config.toml
n_layer = 14
norm = "rmsnorm"
norm_place = "pre"
positions = "rope"
attn_scale = 0.177
tie_embeddings = false
batch_tokens = [16384, 32768, 65536, 131072]
z_loss = 0.0001
MLP neurons of a small language model. Each row is named by its layer, matrix (down: output weights) and neuron, and shows model dimensions 32-127. Each number is 500 + 50 x the weight over its row's rms, rounded and kept within 0 to 999. Numbers have three digits each.
Before each neuron's rows, "fires before" lists the tokens most often just after its 100 highest values on Wikipedia text that the model never trained on. A number after a token or word is its count.

fires before: "le" 20, " 201" 10, " 202" 9, " 200" 7, "k" 6
L7.down459:527563493532499593551438551493432405487488551472521481550452513497578473551460523492547578478390489558445484536437570457402494495572459489515575410414543549551490505532615548533461520516500529569460499553508630492461505436542489505519465456520498528419401444450471487525496494564498449484

fires before: "ation" 21, "res" 8, "g" 7, "p" 7, "ge" 5, "ial" 4
L5.down25:396516505500438545495468516467513571480576555479446494485518471434444533460446495477471512493475440505429422521500528402515572593509480565507475617560448492556615489535587518537441536543604577526487531487537490479567559509481443422467581513485526543478426598489460476509520622557523410479

fires before: "ess" 11, "ip" 10, "res" 8, "p" 8, "g" 8, "ge" 6
L5.down61:404565459501371500505480502514438544446536519554482499435519510476428519482360531480449497523489471488544519560540490508478468510506569541478526555535539505533424514563528557514477540434489520517526555491540527553541373448457512428593567503543645540543415506344498486515512576539561432559

fires before: "ork" 24, "ou" 10, "ear" 10, "in" 6, "et" 4, "en" 4
L7.down597:596483524541568487514503501550446460362485514488473523479492494541492568485456498445540504511461557581515493526543551422436507483536484472527570478465533540484506518510534542589460535483598567483447546478571523602456439515448564481519480550524455515553383372521427478478464479426527522478

fires before: " States" 42, "on" 6, "t" 5, " a" 4, "un" 4
L2.down175:419410497496510525525512578456506545506482491447457510492527489526503628494443479452420505451590516441514522453455470523434463542502418528546494496500565500529435570537531536527548567549584415471512485558525530479454544519443419499509413497525527491429502443406447568643521544457460499557

fires before: "le" 16, "ear" 12, "duc" 9, "p" 6, "ad" 6, "du" 5
L7.down92:568563471570522516539485398539568555546489442451484426589480439542530411514477450467580522474327525440569482552524465508537438481473495526570485464539450495478527456453548504358492529473503534490492436462539401525536530521478493528468467529457556502548515461482566490457547517477469540529

fires before: " States" 24, "un" 14, "and" 13, "it" 11, "on" 10
L2.down312:461543552509477494451468592461568497472524501481522442540431479571495495464541500439462490375747522453505513524515513508453524508441441502557503571497551484529467537521508534539514521452512408505568485437503569548494546448470456455450449531494522467510525527557573545464490523524478442481

fires before: " |" 16, "or" 10, "on" 10, " of" 6, " cent" 4, "rough" 4
L2.down493:546438582469537566504399518424491480472489538457521563557539490468449547465463494486518476442610531471497401487478493446486570534536588421455499496528464447493449487528493565547477472514453501545521449577520448466544549640464507568565504408486471534529482552435564461518561445420488559612

fires before: " a" 21, " the" 9, " w" 6, " \"" 5, " an" 5, " d" 5
L2.down160:520508544445524460437470507474533521452502507511593470489471542500517495567512459503603465499626478531528534526543474470544457455472509452571498491457482444483579461544477426519564456475584549473499453475484419456518536499410422434450501540498472502655509525535600502562549488480534405575

fires before: "ation" 25, "ound" 7, "ad" 6, "o" 5, "ip" 5, "ent" 5
L10.down557:575459518623439532585546506588471521508489348571397432414552481540541535550537548468502472580479465526537471548471506565464621445543476451557478520562474582540554478546444513519525441545532525485567479431498564590528455461485480480407519467495469523468593449410508517483561453491414480482

fires before: "ul" 14, "le" 9, "ular" 9, "a" 8, "it" 8, "ing" 6
L10.down561:504545494586481451608431528643551555491557542512514554480530490514562489430516491591468456447557458545530525504458359527543479443470550515470541540459561303563578450437494463516493456502506490527550520571538480461399528465516482525502457479444489436592499502500518535556565571548488468395

fires before: "oup" 12, "ound" 11, "ad" 10, "and" 7, "ay" 6, "ist" 5
L2.down292:501733489539452508550476481506515523405480544468443490460459541552589466489531531473527443445366504453543527490533526551513364513501458482526582413590459617536517479495465445599500462486390503503496461408475493589580437548461493508477450489541435443480463544619460462480550579518450556499

fires before: "i" 14, "ers" 11, "ide" 10, "ar" 8, "ia" 7, "ict" 6
L2.down83:513615570460466440437525465515562552512456554460457530480525461524487458454456535587472478444445489572514469584516505563527433535476620517533462460477415527483538469540527445549494489468568458432473432457507422532534480608525504443459533518435509522494534491521559575426465500458569447522

fires before: "\n" 31, " The" 10, " A" 5, " In" 4
L2.down510:486702560497465449467434490509515514514489591492531521537494432484390550431524578500547583484347479465536469429477529507479567528555488534480579523534431510469518458484540541489513511454608461608507507492502434498544455463467514549483420471440436512436460573509516462459582513443484468504

fires before: "ctor" 15, "cted" 11, "ct" 9, "ction" 8, "rib" 6, "r" 6
L5.down109:462604503488507479538474493463556492484561510511524449588497458513495511498532499565470482472427415440546479495497556566490430490485555452533442467529404489479466492460516594434535467515423528547454474610478454523495483590422530513457463571522408453498518438507553528503496438358492460556

fires before: "\n" 87, "N" 6, "W" 4
L2.down296:457574494536488397552482477536507576545469545394506475487551474454528600428444572526537513526383531503561476461499507546569422462498555507415513457544375443552493502531475560505518522500490442478521516496605534454576590530550491546568525464511629472495455483529499464503517505588580519576

fires before: "m" 14, "s" 12, "u" 12, " m" 5, "ing" 5, "ron" 4
L5.down573:544523530482478562445542474498610470511550494482571584547529456520454626450540434482442470494593429403559373469515559473573589417426611543583436492454572461423488498524487521446527454514531616563394549578480481513459506473469598542448471491477383503488511471564519477431437438438462502491

fires before: " |" 81, "\"" 4
L5.down437:474430532430535433538469431464523530476444544429540503486528446449362516476501429584475525611492522482515451576520430564459496521482518515488494481505419427514478497514477567586562478516453494478557476398456510464465432519440452605543536497583377537487416510515470561436489469486491545468

fires before: " a" 22, " the" 12, " an" 9, " w" 7, " h" 4, " m" 4
L2.down572:608405574565516488515504457488545523488431490537597507507432595432581471512564444447520468542548501524548494540545500490572409505538541456525555521516404492485467465528446552512415528476444545496500507495530437582485491491499564554519546504495392470619501512448615490515530538570461533560